config.toml
hidden_size = 160
head_dim = 32
intermediate_size = 640
hidden_act = "swiglu"
norm_place = "pre"
attn_scale = 0.177
bias = "none"
tie_word_embeddings = false
init_std_qkv = 0.0414
optimizer = "adamw"
lr_mult_qkv = 0.5
beta2 = 0.98
lr_head = 0.00751
schedule = "wsd"
MLP neurons of a small language model. Each row is named by its layer, matrix (gate and up: input weights) and neuron, and shows model dimensions 48-143. Each number is 128 + 24 x the weight over its row's rms, rounded and kept within 0 to 255. A neuron's up and down rows have the sign that makes its largest values positive.
Before each neuron's rows, "fires on" lists the tokens most often at its 100 highest values on Wikipedia text that the model never trained on. A number after a token or word is its count.

fires on: " in" 14, " MF" 12, "avi" 10, ":" 9, " o" 7
L4.gate506 [140  95 129 107 138 142 142  69  91 142 129 108 121 107 116 119 122 164 136 127 120 164 123 114 151 131 130 130 154 163 140 159 119 145 116 113 152 115 151 126 119 118  94 119 134 149 129  99 169  76 114 133 137 130 143 102  97 160 125 114 111 132  84  97 147 105 171 133  73 142 122 130 149 131 124 144 134 134 145  95 131  76 133 150 126 134 139 101 146 150 100 153 164 112 160 154]
L4.up506 [122  79 154 126 127 142 128 110 128 112  99 130 111  95 139 146 128 108 120 111  97 130 101 126 113 154 141 153 158 135 122 161 121 156 137 138 182 115 117 151 159 114  93 111 119 149 126 140 198 126 154 128 113 124 124 123 104 142 113  82 116 124 103 108 106 115 189 119 102 148  99 117 149 112 127 140  84 110 142 113 162  87 133 120 147 125 110 108 156 120 113 109 161 105 144 143]

fires on: " g" 16, " che" 10, " country" 10, " gold" 6, " single" 6, " rock" 5
L4.gate305 [144 103 106 111  87 149 124 158 149 121 144  93 119 100  88 111 154 126 149  85 139 112 140 136 149 105 122 131 126 145  78 178 166 126 150 132 142 101 102 110 150 139 102 144 123 124 106 141 124 106 160 136 108 131  72 100 114 154 110 103 169  94 111  97 163  85 134 150 100 130 132 127 143 131  93 131 126 131 129 110 129 116 130 145 150 120 146  95 132 106 168 145  72 138 101 108]
L4.up305 [140 120 147 126 177 147 140 141 100 143 126 140  99  93 124 170 144 180  80  99 103 132 152  90 120 102 118  81 124 117 144 176 108 112  93 138 143 186 125 135 121 138 139 110 132 152 157 128 110 116 121 142 191 156 124 154 124 107 144  95 171 141 121 152 124  87 152 150 117 143  81 116 164 138 119 118 136 119  90 104 121 109 117 108 184 115 102 127 108 184 118 101 128 147 134 149]

fires on: "-" 74, " out" 17, "+" 4
L4.gate61 [131 136 144 101 129 158 192 126 143 154  88 171  92 142  86 107 116 150 127  81 117 111 147 104 102 153 113 127 139 128 111 160  78 113 152 110 134 153 126 119  83 189 126 116 164 134 151 127 125 123 107 107 173 138 110  71 137 135 137 144 129 141  88 110 143 130 136 105 145 141 136 154 128 132  89 115 147 111 133 147 128 137 171 115 151  80 142 102 136 117 143 152 156 168 183 156]
L4.up61 [176 113 126  85 142 176 155 124 141 147  93 144  73 118 120 106 110 165 121 100 141 110 165 129  98 168  94 121 164 135 100 164 114  84 147 116 163 168 128 126  99 143  98 112  94 142 134 182 162 139 125 121 163 134 113 112 142 135 105 132 104 123 101 166 126 115 131 117 130 135 130 140 119 115  99 101 140 110 156 167 119 185 160 108 166 106 123  86 101 123 132 125 128 170 180 116]

fires on: " at" 77, " At" 17
L4.gate634 [143  89 166 176 127 148 165 109 148  94 115 150 144 118 145 156 154 150 174 150 139 155 121 119 145 127 119 150 146 107  81 159 150 117 100 105 160 113  94 133 143 138 112 137 131 159  99  71 158 138 146 142 140  72 132 134 125 142 127 114 109 112 135 102  81 144 177 139 124 118 128 127 121 140 172  75 154 157  99 137 148 123 152 143 125 114 127 149 149 112 164 136 155  84 143 135]
L4.up634 [113 130 159 159 124 146 149 123 120 113 107 126 116  94 150 129 133 115 174 137 131 165 157 149 160 144 134 156 158 158 125 112 157 132  85 121 166  87 127 136 110 107 113 128 110 118 102 113 119 168 135 107 209  92 145 186 149 157 123 148 109  79 143 117 132 107 136 121 149  89 130 156 149 148 124 132 155 162 111 114  86 124 116 139 116 140 118 108 108 132 105 153 117  98 125 118]

fires on: " (" 15, " In" 12, "–" 12, " in" 8, "In" 5
L4.gate317 [166 114 160 110 173 144 151 132 131 138 168 138 111 148 124 178 116  61 128  96  95 138 138  97  65 130  91 152 134 101 123 118  99 162 132  88  90 115 125 127 159 137  86 132 124 122 156 103 140 119 134 130 123 125 167 121 141 116 100 103  95 152 147 134 126 167 111 122 141 148 167 137 121 120 136 149  79  95  93 128 173 109 147 132 149 129 161 145 156 142 112 131 140 131 137 141]
L4.up317 [132 123 111 136 129 145 139 111 154  91 128 119 106 148 118 124 114 122 112 117 114 169 144 156 115 140 137 162  99 147 130 152 118 109 166 116 146  90 168 122  70 142 131 125 119 109 123 150  78 134 124 131 176  62 132  94 152 122 118 110 113 109 109  97 137 128  84 121 141 151 129 145 129 105 116 124 138 130 130 130 129 163 121 141 203 137 151 131 131  85 160 138  97 148 125 136]

fires on: "s" 20, "ed" 19, "ew" 6, "pt" 4, "n" 4, "ate" 4
L6.gate93 [140 114 148 140 172 126 157 121 124 121 102 165 141 186 177 103 135 125 122 121 147 111 157 135 159 120 107 120 109 114  94 116 128 136 127 136 108 113 103 146 127 123 116 146  94 165 142 131 133 172 111 173 136  86 114 138 133 135 128 136 146 129 120 112 181 117 120 120  92 111 135 133 101 129 106 117 125 112 143  89 141 160 147 134 114  92 123 149 134 136 131 112 101 127 111 144]
L6.up93 [ 76 102 134 161 131 145 154 137 135 150 102 104 120 116 173 104  97 135  77 113 141 105 118 115 145 117 116 154 141 146 100  93 185 179 143 143 151 136  97 143 136 119 121 109 150 160 160 152 130 120 123 160 136 151 152 108 111  87 138 156 116 104 180 140 141 104 102 157 122 140  87 103 150 117 149 165 108 146 102 111 136 128 127 131  82 137 106 132 136 115 101 110 125 113 124 150]

fires on: "io" 25, "." 18, "\n" 17, "ato" 9, "ito" 7, "ci" 7
L3.gate465 [137 122 128 109  80 128 135 146  87 135 139 114 102 154 104 137 132 165 141 161 118 110 135 140 153 156 135 162 111 101 116 123 119 203 119 149 153  95 173 122 121 124 123 124 113 111  99 120 131 157  92 143 130  95 118 120 140 129 186 143 122 142 116 113 132 152 120 135  88 120  85 128 132 134 122 137 111 154 116 136 110 122 116 124 131  94 134 181 165  86 132 120 146 145 130 151]
L3.up465 [153 125  93 141 124 128 117  80 159  94  90 110 159 120 168 124  91 136 149 129 137 145 129 118 120  99 125  90 131 130 160 129 114 123 157 166 133 107 122  95 111 164 114 155 131 184 130 121 151  92 113 135 123 143 151 134 120 137  72  95 131  89 118 101 139 169 126 139 130 113 149  78 101 132 117  90 136 107 113 156 112  98 132 105 131 162 137 167 119 116 152  90 102 118 101 157]

fires on: " in" 28, " the" 13, " from" 9, " League" 9, " on" 7
L6.gate310 [132 122 112 161 118 119 157 121 152 162  83 162  96  89 104 122 116 107  89 135 152 110  90  97 123 155 146 150 138 105 119 140 107 146 135 119 131  98 127 129  92 149 205  93 132 121 126 129 138 140 155 102 148 138 137 104 108 163 125 151 158 114 134 104 143 136 116 168 113 114 117 166 171 193 113  81 171 139 131 138 116 113 136 146 100 110 112 127 129 105 130 174 133 108 136 129]
L6.up310 [116 151 181 113 151 117 146 154 101 175 136 115  96 139 118 144 107 127 124 113 122 169 113 107 145 130 155 156 130 150 132 157 118 144 176 111 131 120 109 149 114 150 104 156  97 123 164 146 116 108  94 125 115 105 103 119 110 152 113 136 115  89 108 141 122 136 116 144  74 143  93 144 158  60 160 140 136 144 115 127 139 112 154 113  98  94  98 142 142 146 120 156 150 164 163 127]

fires on: " over" 35, " At" 25, " at" 17, " under" 17
L3.gate4 [121  95 157 170 111 107 156 121  73 145 137 111 110 119 148 116 118  98 177 124 115 128  91 119 169 164 115 158 134 102 136 132 155 100 100 149 140 126 148 151 143 131 127 136  89 157  99 113 115 175 147 138 118  85 154  95 156 135 118 125 104 118 126 150 141 150 116 118 113  81 135 113 137 142 139  84 127 132 194 106 147  91 153 121 163 112  84 162 140 135 129 161 147  98  82 110]
L3.up4 [123 114 159 167 123 150 133 133 112 171 123 141 123 117 127 168 138 116 108  88 158 143 128 114 150 174 117 164 146 151 132 170 117 105  86  95 118 104 137 112 113 189 125 112 117 152 119 133 127 139 145 124 168 113 123 137 111 114 199 143  96 129 133 162 160 158 112 107  95 120 127 118 176 119 150 132 106 152 135 129 125 108 148 116 128 123  99 160 173 151 130 127  95  89 105 131]

fires on: "." 53, " |" 27, " of" 12
L3.gate633 [180  84 145 147 107  99 157  85 139 115 114 152 159 173 139 127  92 115 165 113 109 155 131 115 158 124 126  78 157 111 109  76 122 164 169 150 130 103 133  96 115 115 140 103 135 128 117  99 116 102 149 104 106 115  96 129 141 131 166 138 107 120 114 110 148 129 151 123 144 111  90 137 113  79 107 116 105 135 124 118 111 127 176 140 111 168 129 148 151 132 112 113 169 166 101 124]
L3.up633 [132  95 123 111 110 139 109 144 107 143 164 104 155  92 112 125 123 162 117 128 125 104 149 112 119 138 152 143 113 118 141 140 143 108 124 150 114  72 157 117 171 104 130 116 106 114 148 136 113  87 148 124 107 142 162 158  94 112 110 116 150 109  95  91 122 145 143 148  98 116 105 139 140 124 110 138 157 159 124 109 102 116  96  86 132 159 137  81 160  95  97 158 136 168 160 120]

fires on: " of" 28, " over" 22, "ass" 20, " disc" 11, " among" 4
L3.gate542 [124 120 141 142 138 118 121 156 112  99 122 114 139 156 118 134  91 105 112 123 110 111  88 116 109 163 121  82  97 123 155 138  92 112 140 132 144 141 107 120 174 141 136  89 157 138  99 124 172 143 171 125  74 105 132 129 108 127 129 103 130 103 177 156 159 149 121 161  89 158 108 114 160 142 147 147 137 149 121 112 100  97 103  92 134 135 128  97 174  97 105 187 127 112 126 127]
L3.up542 [119  52 176 115 135 129 111 143  83  96 155 102 136 119 121 111 109 114 125 138 150 165  98  94  99 160  92 133 107 158 127 162 105 105 100 160 118 117 142 148 136 129 110 131 146 148 118 115 147 128 122 124  85 125 119 107 132 129 164  88 136 125 159 103 147 102 106 126 132 142 107  97 110  90 114 140 145 143 138  97 118 126 128 135 148 154 131 134 136 130 195 151 109 120  97  95]

fires on: " and" 85, "," 14
L6.gate497 [ 91 154 103 118 119 108 130 122 122 159 120 112 131 145 160 133 121 133 119 115 162 110 174 123 112 156 126 169 128 129 138 120 117 123 144  85  59 105 194 114 109 132 113 143  96 149  80 124 134 132 125 155 138 143 145 109 136 190 133 125 134  98 124 107 142 139 138 116 151 153 159  86  87 132 123 110 156 181 147 146 101 143 153 155 190 133 115 123 120 108 151 123 120 134 122  93]
L6.up497 [137 129  99 127 146 161 156 129 124 129 126 155 133 122  89  89 118 142 115  83 161 120 148 160 128 136 138 131 142 117  87 120  97 146 140 117 140 135 120 124 129 164 114 144 118 154  92 136 137 129 146 134 154 129  97 160 142 165 141 176 131 142 151 112 141 151 156 118  88 102 139  96 104 133 132 197 159 107 125 150 155 176 138 114 128  89 148 108 132 145 139 136 161 115 150 121]

fires on: "," 100
L4.gate503 [110 180 141 110 128 151 120 135 130 127 103 170 162 121  91 103 118 141 157 142 182 102 131 115 123 128 150 163  78 151 104 143 124 151 123 129 147 147 113 112 132 147 138 139 126 134 109 113 203 104 135 165 124  96  96 166  63 129 106 123 147 128 144 124 117 122 158 113 112 126 132 114 165 156 174 149 126 128 133 153 178 141 127 128 126 132 139 160 130 161 132 167 159 133 151 152]
L4.up503 [122  93 157 147  90 122 138 129 137 147 104 155 116 117 140  99 135 154 117 108 135 126 136 151  95  81 145 147 135 118 158 134 164 134  91  94 110 106 104 116 167 137  97 160  73 121  93 143 110 163 166 146 181 134 134 164 111 143 137 138 110 144 149 148 146 137  89 119 141 136 162 131 104 110 142 148 152 162 134 114 122 161 117  84 102 130 150 117 148 159 122 148 141 149 150 121]

fires on: " of" 56, " from" 8, " on" 7, " |" 5, "-" 4
L4.gate278 [149 100 142 106 132 128 118 126 147  95 109 130 112 106 134 114 158 110 150 125 104 104  73  65 136 146 128 118 138 152  92 180  98 135 142 119 124 147 133 124 128 191 163 110 103 146 170 130 126 119 139 144 133  75 157 116 147  94 144 122 119 104  89 138 123 138 103 127  89 122 136 190 167 175 120 114 110 128  85  80 128 102 147 108 126 101 191 108 169  99 134 125 113 134 146 149]
L4.up278 [163 119 141 102 122 188 150 133 133 105 143 154 111 126 155 132 147 151 137  97 118 131  91 104 135 137 111 141 141 158 117 127 104 133 138 146 131 119 156 169 128 174 130  98  76 131 146 181 113 161 125 114 146 108 146 128 177 106 134 133  96  79 124 165 160  97 107 118 124 139 102 157 116 126 105 108 112 143 132  96 101 143 118 108 121 132 166 136 153  86 119 124  90 122  85 127]

fires on: "." 46, " by" 31, "ary" 11, ":" 6, " |" 4
L3.gate118 [134 143 103  90 103  99 141 169 140 120  95 164 185 138 155 122 136 162 166 146 109  99 182 171  97 131 155 119 180 142  91  89 114 124 141  95 151 117 145 183  86 105 138 132  88 128 128 112 137 117 131 116 138 125 140 130 154 107 126 157 149 145  91  80 133 132 144 107 149  82 101 111 116 100  87 135 117 152 120 142 133 159 110 133 170 155 149  92 117 121 125 134 133 160 150  92]
L3.up118 [181 124 137 146 115 130 112 153 147 120 140 160 145 159 109 149 132 163 148 154 165  85 144 135 124 158  88 121 158 153 136 103 132  99  96 111 145 122 142 156  87  86 162  78  93 127 149 129 187 145 137 136 148 111 129 124 157 148 137 155 147 135 131 116 144 132 168  97 116 100 126 127 135 104 143 137 104 106 128 177 113 164 112 144 155 156 112  88 144 153 147 150 155 138 103 133]

fires on: "ia" 33, "a" 26, "us" 10, ")" 7, " of" 4
L4.gate366 [126 163 115 111 122 117 139 138 140  93 102 142  92 140 100  93 106 147 108 134  94 100 101 130 141  94 110 115  79  95 121 101 134 147 142 134 141 135 157 126 106 154 124 137 122 142 115 114 100 104 137 103 100 135 130 114 174 138 139 106 123 116 108 149 192 119  80  85  96 150 119 136 116 121 122 100 131 200 155 166 135 132 121 128 110 173 186 142 125  98 154 162 127 136 145 143]
L4.up366 [118 128  66  92  92 142 151 114 114 153 161 121  83 126 126  82 125 162  71 154 128 100 119 138 133 122 136 123 133  95 107 136 158 162 136 161 106 121 153 120 150 118 132 169 156 100 156 121 154 108 150 108 134 153 170  94 149 141 118  88 159 125 114  79 160 176 121  69 144 129 159  91 103 157 144 155 135 188 155 141 145 156 142 113 146 116 120 104 112 135 133 128 136 103 124 120]

fires on: " which" 43, " who" 20, "," 19, " that" 6, " as" 4
L6.gate74 [104 163 135 119  62 114 120  96 130 158  72 145 140 147 158 101 106 121  86 144 122 142 130 106 108  94 106 126 144 155 136 160 148 111 144 112 121  91 134 102 150 181 127 171 156 107 134 158 155  90 144 142 127 122 195 115 132 135 123 127 145 118 118 118 186  88 127  93 115 147 141 156 129 132 156 104 122 104 159 110 154 117 163 119 148 157 142 115 126 135 140 130 161 164 168  91]
L6.up74 [136 134  97 182 130 125 120 129 149 155 131  90 107 166 147 125 158 138 116 134 149 124 109 139 127 155 136 110 120 129 117 137  79 148 127 150 173 135  71 105 106 111 183  93 135 123 121 118 149 104 144 113 150 143 102  88 147 156 111 179 141 150 113 146  80 174 116 165 114 157 105 124 120 120 111 135 119 178 131 134 141 185 125 112  82 122 122 123 137  57 144 116  84 106 111 125]

fires on: " |" 28, " life" 10, " go" 9, " work" 7, "|" 5, " by" 4
L3.gate248 [113 111 132  97  87 108 153  91 146  90 124 143 151 177 159 140 155 120 160 134 109 137 127 146 109 139 142 152 111 119 100 120 153 105 126  89 144 140 201 130  56 130  87 133 146 102 151 133 139 104 119 104 114 131  58 124 135 133 113 145 115 120 146 101 129 117 147  78 121 124  72 126 123  98 105 150 113 136 154 100 103 106 149 180 155 170 128 100 129 124 111  97 140 152 165 127]
L3.up248 [121 116 132 116  78 152 175 133 174 139 102 109 139 117 158 161 113 118 132 141 114 122 154 123 132 150  99 123 132 140 150 139 148 102  85 105 107 107 122  88  93 109 153  84 117 141 106 116 131 131 138  87 128 175 120 126 158  95 125 140 107 134 114 141 101 125 152 125 129 144 103 133 184 102  97  92 143 147 129 142 113 110 137 125  98 180 100 119 141 122  98 126 186 120 161 118]

fires on: " film" 36, "-" 34, "ke" 5, " metal" 5, "ash" 4
L4.gate104 [125 126 186 110 138 126 129 104 123 142 128 156 120 132 124 112 136 136 127 136 138 110 111 148 130 111 109 139 116  93  63 127 117 102 135  65 130 144 105 130 119 160 130 156 135 130 109 130 130 137 128 149 144  76 103 129 131 104 112 123 133 118 113 124 106 134 145  92 148 153 121 127 144 141  98 149  90 145 148 121 138  91 118 100 161 101 173 142 142 172 146 175 126 160 145 166]
L4.up104 [110 157 118 131 114 142 129 104 108 147 169 132 108 134 121 117 153 121 121 110 120 151 103 147 145 126 125 106 170 139  91 107 130  80 138  95 162 137 108 131  86 149 107 165 130 111 144 169 111 139 119 154 163 151 119 122 136 131 109 128 139 138 146 148 122 110 152 117 168 146 131 149 163 121  65 135  92 160 146 100 169 116 154 131 171 125 133 135 109 173  94 180 131 136 124 129]

fires on: "y" 37, " could" 18, " would" 10, "n" 10, "h" 6, "s" 5
L4.gate97 [134 150 124 108 155 115 144 128 171 120 111 173 107 118 117  46 105 109 130  94 148 117 139 154 139 105 128 139 125 113 111 122 113  94 142 141 122 111 130 160 105 172 136 115 139 139 124 120 175 126 113  81 131 110 144  78  82 132 138 120 133 135 127 146 188 162 120 120 124 100 106 134 107 109  84 148 123 128 145 139 159 117 154 216 105 119 114 126 144 122 118 142 127 130 129 143]
L4.up97 [142 119 135 121 139 115 134 135 155  86 112 148 133 113  85  77 123 110  90  93 135 105 133 164 163  98 139 166 135 156 125 143 124  74 160 161 128 115  99 152 148 165 113 145 163 120  92 153 189 116 120 106 120 116 132 120  96 103  96 138 132 120 145 137 142 136 112 121 128 148 120 120 114 103 102 150  89 116 150 141 143  98 163 173 123 121  89 119 143 132  93 134 125 128 156 119]

fires on: "able" 21, " water" 18, " sound" 11, " financial" 5, " ship" 5
L3.gate616 [121 134 110 128 133 129 123 121 151 116 156 175  99 123 114 153 101 134 136 122 113 120 151 106 121 137  96  95  78 108  99 127 156 127 183 139 125 102 147 116 132 162 122 148 155 171 144 139 142 125 150 150 124 147 135  94 130 128 151 153 114 169 120 156 122 117 150 110  93 122 144 160 120 150 102 120 164  97 126 147 138  77 118 155 132  82 151  86 137 141 118 121  87 130 122 143]
L3.up616 [118 148 104 125 126 142  95 138 146  91 148 152  87 128 109 161 103  90 127 106 139 153 150 124 128 140 130  95  99 139 127 111 156 123 170 160 120  58 147 106 137 144 109 130 135 139 135 204 135 127 134 127 153 162 128 152 145 136 138 128  99 132 128 179 122 103 146 107 120 141 129 162 128 137 122 150 132 104 157 122 144 100 100 145 136 122 150  92  98 122  83  82  71 147  71 113]

fires on: "dr" 30, " with" 15, "Ch" 11, "ind" 7, "ER" 7, " |" 7
L3.gate291 [129 136 121 166 132 140 114 118 113 176 179 123 158 147 113 150 126 126 148 148 112 147 127 127 187 130 125 124  82 127 108 139 108 161 107 112  91 134 108 104 133  71 153 157 154 145 165 130 144 124 128  97 123 144 102 113 109 144 132  90 153 113 127 116  91 106 149  93 137 116 135  74  70 132  97 140  98 100 133 115 107  80 135 136 113 135 129 137 150 107 104 143 122 144 145 139]
L3.up291 [138 151 138 149 123 176 155 103 115 162 135 100 139 131 147 156 125 154 129 141 118 109 118 138 150 126 160 163 115 156 130 106 127 171 119  89  86 126 131 102 107 158 145 160 160 144 148 132 163 137 128 178 170 103 109 121  95 139 145  96  97 127 163 124 164  94 135 138 116 141 138  88 127 137 158 131 115  96 109  88 149 114 124 111 112 105 132 168 119 121 110 109 133  99  95 115]

fires on: " of" 92, "," 7
L4.gate633 [145 113 120 105 101 133 162 113 170 116 135 142 130 116 124 123 111 143 117  98  92 108 125 143 145 102  95 128  90 141 106 103 108 130 135 146 130  88 119 187 155 131 117 129 136 130 132 129 111  87 143 120 114 113 131 104 133 149 120 113 141 116 102 111 157 122 124 138 112 125 130 155 117  92 118  48 122 155 161 119 113 135 146  96 168 109 138 158 128 119 116 161  96 138 128 106]
L4.up633 [119  90 116 129 142 103 136 119 122 105 150 142 120 120 119 143 137 124 100 122 129 105 153 121 120 129 134 151 173  61 120 158 143  91 116 142 147 106 150 117 139 127 153 137 107 141 127 133 109 108 130 112 122 133 100 126  97 140 139  99 139 129  80 127 170 193 120 132 111 141 133 172 213 145 152 114 121 164 148 131 119 135  94 140 151 118 113  80 154 126  87 133  92  95 122 112]

fires on: " |" 52, ";" 11, " St" 9, ":" 7, " based" 4
L4.gate192 [157 138 120 135  88  85 149 165 122 157  98 118 161 129 167 111 130  81 128 105 122 142 120 117 112 131 150 109 128 108 108 119 136 121 116 140 121 115 108 151 130  87 154  94 126  65 115 121 113 114  98 132 136 134 116 128 127 120 115 114 193 150 123 130 140 129 114 149 156 106 105 106 112 141 105 148 100 124  61  70  87  98 145 144 114 128  86 119 130 108 132 135 168 125 119 126]
L4.up192 [ 90 209 115 124 156 154 152 104 123 151 148 170 153 158 147 120 120 141 164 112 155 142 131 132 130 101 140 183  65 121 150 106 106  76 134 101 121 150 122 170 115 170 139 120 112 112 105 142 117 149 135 171 127 144  94 109  92 123 124 154  83 112 153 161 121 106 125 144 142 104 102 106 104  93 132 110 126 144 163 152 108 158 115 132 124 134 154 125 148 131 161 116 147 148  65 141]

fires on: "–" 20, " stand" 8, "(" 7, " (" 7, " app" 7, " 10" 5
L4.gate96 [200 127 151 142 136 135 151 153 151 125 125 143 139 147 134 157 120  79 148  83 101 123 157  90  91 132 119 181 143 100 108 124  73 111 176 141 126 123 124 127 109 172 151 138 136 127 119 110 130 116 116  92 126 141 101 106 152 125 144 133 137  80 132 102 139 195 131 128 144 160 154 126 135 122 126 100  95 113  84  91 102 163 170 168 138 128 121 113 132 130 110 164 113 100 111 148]
L4.up96 [179 123 133 118 143 161 135 149 145 135 126 159 136 109 128 114 101 113 140 142 110 129 153 131 141 126 124 170  65 132 119 176 110  77 195 107 145 146 147 118 109 167 169 150 145 132 146 166 137 111 102 109 122 137  96 119 130 134 143 140 163  89 150 118 147 122 116 151 163 151 151 126 150 130 159  95 154 108 124 112 149 183 163 159 185 119 113 124 103 154 138 149  99  78 125 127]

fires on: " res" 33, " of" 26, " disc" 11, " ent" 8, " reb" 7, " Cont" 5
L3.gate320 [133 105 113 176 128  86 157 122 151 106  99 156 130 116 107 137  85 161  98 107 111 113 143  87 111 163  98 151 124 121 109  87  94 125 158 123 158 138 134 159 151 116 125 107 165 148 118  98 148 143 126 153 110 131 161 127  81 107 143 106 163 113 148 119 120 152 130 136 118 119  98 143 161 133  93 121 138 109 128 119  85 150 125 138 113 130 141  72 182 131 169 154 150 114 125 180]
L3.up320 [150 110 125 142 124  82 115 150 139 106 120 163 119 140 145 109 110 128 106 124 139 120 139 115 101 160 104 166 133 119 139 123 114  78 125 140 158 160 135 131 154 117 112 139 152 162 109 154 129 134  99 160 137  90 147 112 115 147 155  95 169  97 147 136 112 117 134 134 117 111 120 142 175 118 107 110 152  93 158 122 141 133 140 159 159 142 150  86 143 108 156 123 138 131  88 116]

fires on: " the" 17, " Grand" 13, " el" 8, " his" 8, " her" 6
L6.gate54 [145 133  88 115 145 122 160 139 133 142 124 130 128 124 126 127 104 150 182 111 140  96 121 110 154 169  88 117 127  65 141 109 152 108  98 159 104 124 145 122  92 124 140 121 111 127 155 131 130 126 146 132 144 126 153  94 141 159 141 119 133  86 125 167 138 158 151  99 133 129 124 138 106 129  96 168 126 180 146 111 103 148 148  85 133 146 148 115 126 134 119  82 145 170 163 114]
L6.up54 [128 110  97 110 157 165 159 131 128 107  97 107 104 160 138  84  98 119 158 139 115 107 141 118 152 127 107 100  87  70 121 116 165 112 115 102 109 113  88 144  89 131 155 120 110 151 137 171 106 109 102 124 111 158 133 142 128 148  97 147 142 125 121 150 134 122 130 184 143 104 119 131 184 111 133 102 147 140 129 136  97 188 143 128 187 148 133 111  88 107  69 128 176 156 135  96]

fires on: "," 86
L6.gate604 [ 90 142 131  80 106 130 119 136 112 149 104 118 124 116 151 125 105 121  95  99 142 157 110 122  92 177 103 166 140 150 139 134 131 103 100  91 110 146 147 142 140 135 146 132 131 125 143 119 193 111 137 151 152 160 150 140 157 139 136 162 112 112  87 131  69 124 173  98  81 161 138 170 140 125 121 131 135 144 135 110 119 136 143 130 148 151 129 167 104 109  99 151 176 126 121 103]
L6.up604 [ 82 119  78 184 151 127 129 150 129 109 126 157 140 141  97 114 203 121 117 106 127 129 103 109 155 118 132 138 155 101 119 140 120 159 122 125 135 144 114 118 111 151 149 136 115 125 119 160 124 143 145 151 110 148 124 110 140 139 123 112 134 148 127 130 109 139 138 123 122 140  93 118 107 129 140 103 155 140 137 116 164 169  94  92 118 119 154 116  87 116 103  86 107 138 150 168]

fires on: " al" 43, " v" 7, " Sen" 6, ":" 5, "," 5
L4.gate613 [135 159 137 133 155  96 130 123 108 114 141 131  90 136 134  91 117 104 119  71  94 190 100  94  83 136  93 100 151  95 167 115 139 123 124 136 100 109 124 117 132 122 119 133 144 119 121  98 144  84 128  85 144 132 150 123 153 129 114 121 124 119 120  87 152 121 113 116 130 141 109 142  81 132 128 142 142 133 127 133 108 123 114 141 117 156 131 194 138  74 121 105 155 122 114 125]
L4.up613 [111 129 155 145 143 135 118 140 124 123 103 191 145 113 119 108 148 177 100 115 150 177 112 107 125  91 139 141 124 102 106 170  81 108 103 162  97 100 103 111 142  85 159 125 120 104  95 115 163 139 153 132 127 118  94 146  80 155 150 134 141 125 106  87 144 129 104 138 120 140 172 116 115 158 143 162 152 128 128 145 141 136 128 118 153 113  89 136 140 123 110 121 127 123 180 141]

fires on: "na" 38, " of" 22, "ame" 15, " code" 8, "=" 4
L4.gate567 [122 135 151  91  96  74 127 151 163 116 139 138 110 158 161 154 130 125 136 153 152 110 109 146 132 179 145 127 145 119 145 127  65 120 150 164  78  88 136 124 138 155 140 110 113 157 103  93 136  87 108 113  87 147 119 106  82 173 157 104 129  68 114 108 175 140 137 159  92 123 120 151 150 119 150 143 157 135 139 127 111 160 145 141 128 169 149 132 126  96 112 141 158 146 108 120]
L4.up567 [ 97 108 110 125 135 131 169 143 160 141 106 116 162 132 135 137 108 153 124 152 146  98 127 157 139 142 166 115 110  85 122  88 124  95  96 144 157 127 143 100 123 131  85 115 101 117 107 100 133 121 110 162 154 127  73 108 103 141 165 113 142 140 109 122 147 171  96 149 122 132 122 111 200 141 125 141 173 164 112 130 118 179 111  79 173 131 105 104 107 125 115 128 107 148 154 112]

fires on: " in" 26, " the" 17, " known" 14, " of" 7, " considered" 5, "\"" 4
L6.gate272 [118 115  69 151  95 145 147 143 167 136  96 108 108  73 112 135 117 152 135 111 112 152 119 116 166 160 141 193 155 126 162 170 124  99 110 136 108 120 108 113 141 130 133 110 134 153 129 157 117 114 169 124 133 172 112 145 103 144 113 136 124  97 132 109 103 167 118 108 126 119 161 154 107 133 119 146 100 168 158 147 110 136 133 154 105  94 104 141  97 129 125 160 122 120 175  99]
L6.up272 [131  86 121 144 133 151 125 152 116 130 135  94 116 166  89 173 138 137 133 142 148 159 105 114 154 129 141 154 137 104 128 105 185  70 137 139 133 125 146 104 172 153  85 158 165 134 158 126 106  71 115 118 156  91 121 106  94 139 146 139 144 109 104 163 122 166 137 125 146 126 153 154 127 144 141 138 110 167 147 141 108 153 116 155 118  91 123 158 126 138 104  98  98 143 207 105]

fires on: " |" 23, ";" 17, "|" 14, " Australia" 7, ":" 6, "ibi" 5
L4.gate143 [133 125 151 123 169  68 114 158 123 137  81  87  93 122 161 106 117 132  95 122 150 126 135 143  85 118 116 129 143 130 148 118 144 102 117 114 102 157 129 124 119 120 155  95 164  68 160  83 136 120 134 132 123 132 141 142 179 114 110 144 146  85 137 130 109 102 134 125 119 124 108 117 121 169 130 122 128 125  95 114 127  97 105 109 109 125 134 126 141  98 109 141 166 135 158 171]
L4.up143 [117 142 165 108 165 115  82 135 101 117 116 115 110 145 147 119 148 129  85  87 144 159 110 126 102 106 141 113 140 112 153 147 103 129  83 155 127 170 139 101 115 117 138 106  90 132 145 109 118 109 126 152 122 166 120 148 124 102 144 123 134  71 167 100 106 119 101 147 130 111 110 123 135 166 133 139 115 127 125  85 108 159 107 104  80 151 157 133 157 126 109 187 179 123 147 142]